config.yaml
num_attention_heads: 8
vocab_size: 1473
hidden_act: "geglu"
norm_eps: 1e-06
positions: "rope"
qk_norm: false
attn_scale: 0.177
tie_word_embeddings: true
init_std_down: 0.0
warmup_steps: 200
decay_shape: "sqrt"
batch_tokens: 16384
max_seq_len: 1024
max_steps: 9876
MLP neurons of a small language model. Each row is named by its layer, matrix (gate and up: input weights; down: output weights) and neuron, and shows model dimensions 0-127. Each number is 128 + 32 x the weight over its row's rms, rounded and kept within 0 to 255. A neuron's up and down rows have the sign that makes its largest values positive.
Before each neuron's rows, "fires on" lists the tokens most often at its 100 highest values on Wikipedia text that the model never trained on. A number after a token or word is its count.

fires on: "al" 48, "om" 7, "ast" 4, "l" 4
L7.gate179 [139 133 137 103 143 115 125 100 149 124 137 115 138 146 145 152 161 140 195 133 142 111 149 139 109 108  79  86  63 111  82 185 189 166 163 125 111 130 122 119 123 141 132 121 138 135  67 151 174 109 129 100  98 147 101 108 156 126 139 151 110 117 143 111 156 163 173 138 118 183  81 184 126 126 104 172 104 131  82 101 134 134 134 135 177  77 190  91 120 116 161 123  99 151  87 192 117 150 157 127 175 146 139 109 126  55 150 123 149 127  79 168 120  59 135 162 162 116 125 163  87 107 135  94 164 191 195 161]
L7.up179 [117 164 164 145 157 117 129  79 161 132 161 117 181 108 120 131  66 100 183  84  73 112 147 155  84 126 119 166 135 168 139 131 129 142 130  72 153 134  78 109 189 148 122 111 181 109 148 140 147  90 214  90 101 129  78  96  82 158 136 128 151  68 143 182 196 119 167 174 168 120 138 114  95 113 122 103  91  50 121  99 119 145 158 161 100 101 209 152 135  86 108 158 153  74 158 163 136  88 126  87 168  81 152 174 123 142 140  89 108 126 107  95 103  91 158 151 127 124 174 104  93 131 115 122 125 155 153 113]
L7.down179 [157 122 136 151 122 113 136  96  67 158 192 162 124 132 127 144 131 145 123 163 111 108  76 194 113 116 115 141 119 126 164 154 143 145 142 173 111 177  90 118 136  81 131 172 119 151  97 164 105 186  63 112 122 126 147 135 107 105 149 127 188 133  85  82  64  65 119 178  82 119  78 147 141  96 130  73 114 104 210 104 166 113 131 151  48 114 111 141 166 120 109 144 153 157 121  94 162 111 143 105 113 122 120 116 125 146 115  76 128  80 133 118 140 158 199 121 128 105 177 158 143 142 152  72 126 184 168  92]

fires on: ":" 61, "ubl" 9, " off" 5, "ri" 5, "rit" 4
L6.gate242 [156  99 112 169  86 147 122 176 155  94 233  88 130 131 139 128 164 122 132 105 121  87 117 100 129 138 149  83 152 105 169 109 146 125 144 166 119  96 132  93 159 153 208  86 101  96  38 165 113 102 125  70 106 150 117 124 142 163 145 124 143 141 158 161 136 126 132  77 131 115  82 132 200  92 130  88 139  82 126 131 135 145 144 176 140  66 127 163 182 157 146 108 130  72 173  63 171 128 139  61 140  82 111 121 126 131 131 112 182 160 150 155 116 116  93 111 185 157 188 162  97 111 116 148 116 114  54 138]
L6.up242 [119 125 132 138 133 184 113 144 100 116 145  94 102 162  85  77 160  81 108 144 138 145 110  98  39 160 160 108 115 105 199 199 151 131 110  92  97 154 148 145 133 156 145 103  50 169  54  82 113  90 176 132  88 163 152 139 128  79 122 175 182 176 138  97  91 118 139  32 108 143 109 100 116 124  97  94 124  96  71  96 123 122 110 140 116 100 184 116 166 168 131 102  99 123 132 173 130 162 127 118 144 117 169 148 149 156  93 124 155 203  80 153 117 149 135 133 170 116 124 134 112  91  69 176 146  83 147 182]
L6.down242 [105 127 148 117 161 161  76 105 138  72 147 183 138 153 136 105 162  93  63 198  99 161 219 121 128 142 113 180  71 141 132 139  95 129 156 113 177 119 105 118 148 132 164 114 150 172  91 171 132 116 105 110 107  84 121 118 120 115 162 144 123 106 125  66  99 140 139 101 133 130 184 181 104 141 100 158  49 138 129  86 147 160  78 124 131 146 134 143 111 135 110 117  52 114 107 105 147 166 111  99 104 131 185 125 134 102 108 141 150 159 116 127  97 192 121  96 107 113 112 130 127  89  72 138 141  56  74  99]

fires on: " ch" 36, " en" 20, "v" 10, " bet" 4
L9.gate238 [157 181 108 150 118 148 138 111 121 128  83  98 149 137 172 155 131 165 145  68 118 122 196  55 178 144 152 145 106 151 139 148  87 114 159  73 109 100 117  69 130 172 100 125 122 128 115 131 192 147 116 187 120 158 128 181 112  87 118 140 155 141 117 142 119 126 181 124 148 151 149 130 134 119  87 110 100 118 164 163 132 145 145  68 152 131 193 106 161 191 153 135 102 125 130  96 110  87 126 127  70 147 100 116 143  65 100 153  40 159 162 131 174 127  83 150 139  96  99 140 134 101 206  78  89 106 168 138]
L9.up238 [132 159 121 191 149 131 134 110 118 180 121 109 180  73 113 135 132 158  83  82 118 139 142 104  88 106 159 169 107  84 130 149  38 184 139 162 188 127 128 138 153 183  97 130 123 102 105 113  55 145 170 144 112 138 195 109 101 105 100 156 155 135 111 150 138 165  90 138  63 168 149 107 178 145 105 138 109 140 161 130 104  95 107 175 116 126 137  75  85 138 136 136  84 188 120  84  94  61  93 123 158  72 125 129 186 184 124  96 152 105 164 135 133 153 133 140 134 152 150 128 112 180 191 150 132 128 127  82]
L9.down238 [154 117 116 143 142 150  97 156 104  52 122 184 186 172 149  61 135 137 142  91 134  95 129 101 103 177  98  86 137 165  73 117  90 163 132  85 126 156 134 156 110 164 112 142 147  91 118 141 164  56  86  94 107 143  70  63 154 132 132 172 152 149  97 151 181 152 133 131 195  96 143 193 114 105 162 153 125 127 161 147 128  77 173  82 173 114  97 171  83  74 123 157 136 100  94 165 177 104 112 141 110 125 126 170 134 117  75  86  64 132  77 109 134 130 111 124 141  86 104 143 142 112 175 152 133 114 107 179]

fires on: " col" 29, "c" 25, " Col" 20, "ut" 7, "is" 5
L7.gate26 [192  74 108  99 110  98 151 162 102 103 117 161 107 143  88 117 132 156 106  89 130 111 111 185 137 179 140 133 136  92 138 181 157 171 203 158 155  92 153 194 100 150 152 142 147 139 120  46 108 115 163 144 120 152 143 117 141 166  88  66 140 156 141 131 101 164 113  59  81 144 111 113 118 142  80 156 157 112  22 152 156 150 107  99 149 134 144  92 107 106 144 148 122 100  89 149  99 101  94 113 128 133 163 164 150 172 118 126 111 123  74 194 123 101 104  94 155 154 184 147 173 160 117  81 139 169 147 180]
L7.up26 [126  85 161 142 103 187 160 143  99  81  94  91  74 124 161 174  99 115 157  84 108 134  96 113 179 112 189 127  90 120 117 156 159  57  92  69 165 122 178 183 151  48 125 179 169 148 128  94 155 209  83 137 145 168 125 117 144  87 134 129 125 117 141 134 119 129 199 102 103  64 105 113 133 103 181  71 127 144 116  82 161 141  96 108 113 129 135 178 136 118 120 145 145 149 157  46 125 153 152 195 133 125 146 162 170 122 152 128 119 179 136 141  93 130 125 121 153 100 123 140 138 131 144 120  79  92 103 154]
L7.down26 [134 152  94 146 145 105 150 119 113  60  87 124 120 168  91 112  33 137 128 115 174  93 141 139 166 172 129 107 150  72 149  62  91 152  97 100 145 110 105 133 150  86 135 120 131 130 169 154 142 141 121 172  66 125 176 147 182 126 140 130  62  97 144  79 154 161 181 176 106 152 170 136 164  99 124  93 115 150 161 126 159 196 164 147 148 136 104 146 159 101 110 100 133 119 125 192 107 188 154 102 164 154 128  82 159 169 172 137 146  72 106 128 153 142  90 127 126 158 112 152 138 135  83 145 166  92  96 113]

fires on: "-" 100
L2.gate53 [116 166 112  40 147 146 112 121  97  70 140  99 112 166 127 107 103 144 160  85 131  86  98 147 140 106 186  91 126 139  83 124 117 159 167 128 163 121 151 122 107 155  59 132 115 105 153 145 106 105 165 100 163 126 115 143 176 154 137  75 162 156 177 135  79 131 129  92 135 144 131  73 102 173 119 131 176 119  91 109  48 164 131 170 127  99  98  88 126 115 110 109 135 109 134 147 121 123 168 105 121 100 126 118  81 120  56 140 179 167 147  80  79 112  67 182 124 160 168 131 144  89 105 130  88 174 142  77]
L2.up53 [127 111 156 134  89  71 158 168 150 130 179 119 112 154  73 142 140 159 102  52 107  61  77 155 132 143 171 108 135 115 142 137 123 152 177 159 152 143 143 150 132 125 131 167  92 132 134 179 156 107 115 153 124 163  91 152 113 160 103 110 159 100 116 122 120 149 142 168  76 116 160 161 122 144 121 131  84  59 129  89 131 105  93 160 163 115 127 148 106  85 111 145 168 142 104 122 178  82 181 141 114 133  59 126  86 242 107 152 159 166 164 113 102 119 104 166  98 183 123 112 131  78  92 176 162 109 165 155]
L2.down53 [167 131 180 139 145 107 127 100 148 125 173 121 110 141 142 123 150 142 147 197 102 127 129 112 158 137 152 101  84 180 153  94 110  96 138 130 159 119 141 159 140  73  98 121 133  79  99 133 166 115 175 134 154 166 126  39 170 144 124 144 107 144  98  84 127 144 124 129 102 122  97 198 108 161 126 126  64 138 163 166 162 157 138 115 157 142 109 163 143 191 120 109 123  68 111 103  80 112 165  86  97 139 188 179 178 174 231 150  76 169  95 130 156 139 163 152 142 127 102 142  87 177 130 169 180 130 134 105]

fires on: "im" 23, "al" 14, "ern" 10, "er" 8, "om" 5, "r" 5
L9.gate111 [148  81 150 154 113 142 131 149 170  97  84  99 135 100 162 173  94 160 107  96 135 134  49 166  53 115  35 125  92 132 119 117  93 142 140 127 171 173 114 145 118  93 152 124 191 151 105 143  62 144 105 142 107 154 115  11 149 121  99 135 146 134  87 111 197 128 136  66 160 148  72  97 143 110 139 128 127 130 179 110  98 123 137  72 151  97 118 142  91  81 160 132 152 102 108 125  71 136  97  69 114 112 178 122 170 127 161 102 185 107 156 142 159 123 151 144 126 143 110 147 153 108 180 124  96 111 139 114]
L9.up111 [140 105 143 117 154 130 170 118 153 110 155 136 173  68 113 127  93 135 115  81 108 149 120 167 107 157  92  74 101 158 136 126 112 154 126 107 118  89  84 133 129 162  91 142 131 127 126 122 103 152 157  55 181 104 133  89 128 111 120 138 132 133 161  88 137 118 175 101 144 123 146 109 156 102 124  97 118  33 181 107  97 109 191 131 132 163 163 175 198 108 130 143 205 113  87 111 154  94  70 143  73 111 180 151 130 173 137 183 144  90  81 121 123  88 160  86 142 158 161  46 156 125 184 157 123 112 109  68]
L9.down111 [ 85  93 157 182 127 150 160 142 178 193 133 114 102  94 107 143 136 135  94 128 121  85  98 103 144 132 132  85 140 153 162 166 108 131 128 128 136 165 153 121 150 138 131  64  80 152 123 136 164 114 103 168 111 155  98 141  72  99 134  86 132  78 147 110  91 118 127 111 106 108  82 175 123 148 198   8 148 122 143 202 111 146 117 108 115  90 182 114  65 148 100 110 126  63  69 138 137 117 131 123 182 117 126 156  89 146  87 162 120 126  98 138 104 118 109 100 112  99 132 170 181  87  99 104 117 162 104 168]

fires on: "18" 22, " col" 12, "on" 11, " T" 10, " Col" 10, "our" 7
L9.gate220 [139  91 165 166 120 112 131 171 144 114 112 129 173 134 143  71 121 123 120  96 161  76 137 117 123 194 146 193 170 107 104 123  68 123 181 139  89  85 186 119 134 134  89 126 143 104 157 166 147 152 174 126 155 105 131 131 150  87 126 110 161 105 110 171 132 161 164 120 107 143 122 122 173 135 169 113  99 128 151 122 120 151 168 115  91 106 148 122  83 105 132  98  61 180 151 141 148  95 206  86 137 132 111 117 151 143 168 162  91  82 121 178 105  63 136 125 195 159 156 103 144 125 113 134 172 124  83 185]
L9.up220 [139  68 146 125 115 142 148 153 107 116 112 110 124 152 111 118 168 152 118 121 140 116 123 117  92 196 179 149 138 149 148  85  97 101 130 111 125  99 175 149  90  73  57 137 136  99 177 135 138 147 161 131 131 106 112 133 168  77 100 107 138 109 109 120 166 182 150 127 100  86 124 166 186 150 163 119  97 119 134 136 109 156 124 112  83 139 119 121  67  62 138 151  90 136 164 156 140 102 192  80 152 113 163  75 145 113 213 137 108 108 118 164 127  48 152 132 152 171 153  59 167 148 105 120 134  96  59 152]
L9.down220 [159 145 174 114 200  93 166 116 190 134  63 153 153 141 129 158  58 140  99 145 153 174 154 143  92 119 123  87  88 123 115 129  92 124 162 128 161 158  99 104 118 115 124 169  75 139 182 170  98 182 109  70  80 156 129 142 103 110 120 118 146 138 129 170 128 187 134 171  77  97 136 127 121 148 135  56  95  97 142 111 129 142 151 104 117 113 180 101 161  49 132  57 125  81 156 127 105 154 170  83 136  96  83 147 158  89 129 115 106 113 138 100 130  75  96 104 122 167  91 137 152 132 126  54 132 146 175 104]

fires on: "-" 80, "|" 19
L2.gate0 [114 121 197  57 171 182 165 133 130 105 156 120 123 166 108 169 174 156 156  62 109 168 150 126 149 100 130  69 164  97 149  83 113 167 118  99  82 171 150 140  53 112  59 147 126 145  99  88 156 114  74 138 160 109 135 161 152 118 142  90 150 112  90 153  89 143 133 106 143 178 134 139 143 153  86 124 127 103 113 117  69 151 156 126 176  88 120  68 114 103 162  89  71 121 113 137 140 130 153 167 158 128 109 101  64  85  76 138 187 103  90 130 130  97 140 142 116 153 134 107 175 144 186 108 129  84 156  81]
L2.up0 [118 132 167  59 130 210 141 133 203 149 121 156  88 178 132 180 110 148 167  73 128 101 126 107 164  43 119  81 159 131  93 120 130 131 101 120  93 151 119  98  82 108 147 174 131 161  84 101 129 119  78 146 118 118 111 158 188  98 129  76 154  76 168 124 127 132 167 135 136 157 138 115 137 168 111 101 101 175 101  90 117 126 179  66 176 127 163  84 127  98 123 144 107 136 112 140 141 140 122 155 110 131  84  97  97  57 103 116 138  96 137 120 105 129 191 120  94 142 131 141 113 124  69  74 132  52  94  76]
L2.down0 [175 127  67 101 107 100 155 118 182 158 145 176 109  99 148  80 133 110 128 125 167 198 122 127 126 137 149 112 156 233  90 120  71  95  67 118 173 102 129 149 150 121 154 107 138 160 133 178 134 192 163 160 137  74  82  66 140 111 109 166  88 124 134 126  87 159 119 107 111 101 113  93 152 160 123  89 101 147 139 130 172  76 181  85 113 101 172  85 115 150 131 116 118 113 143 141 119 173 125 132  93 140 103 152 146  86 161 141  50  51 131 157 139 123 140 106 126 111 117 146  89 125  89  96 161 126  60 110]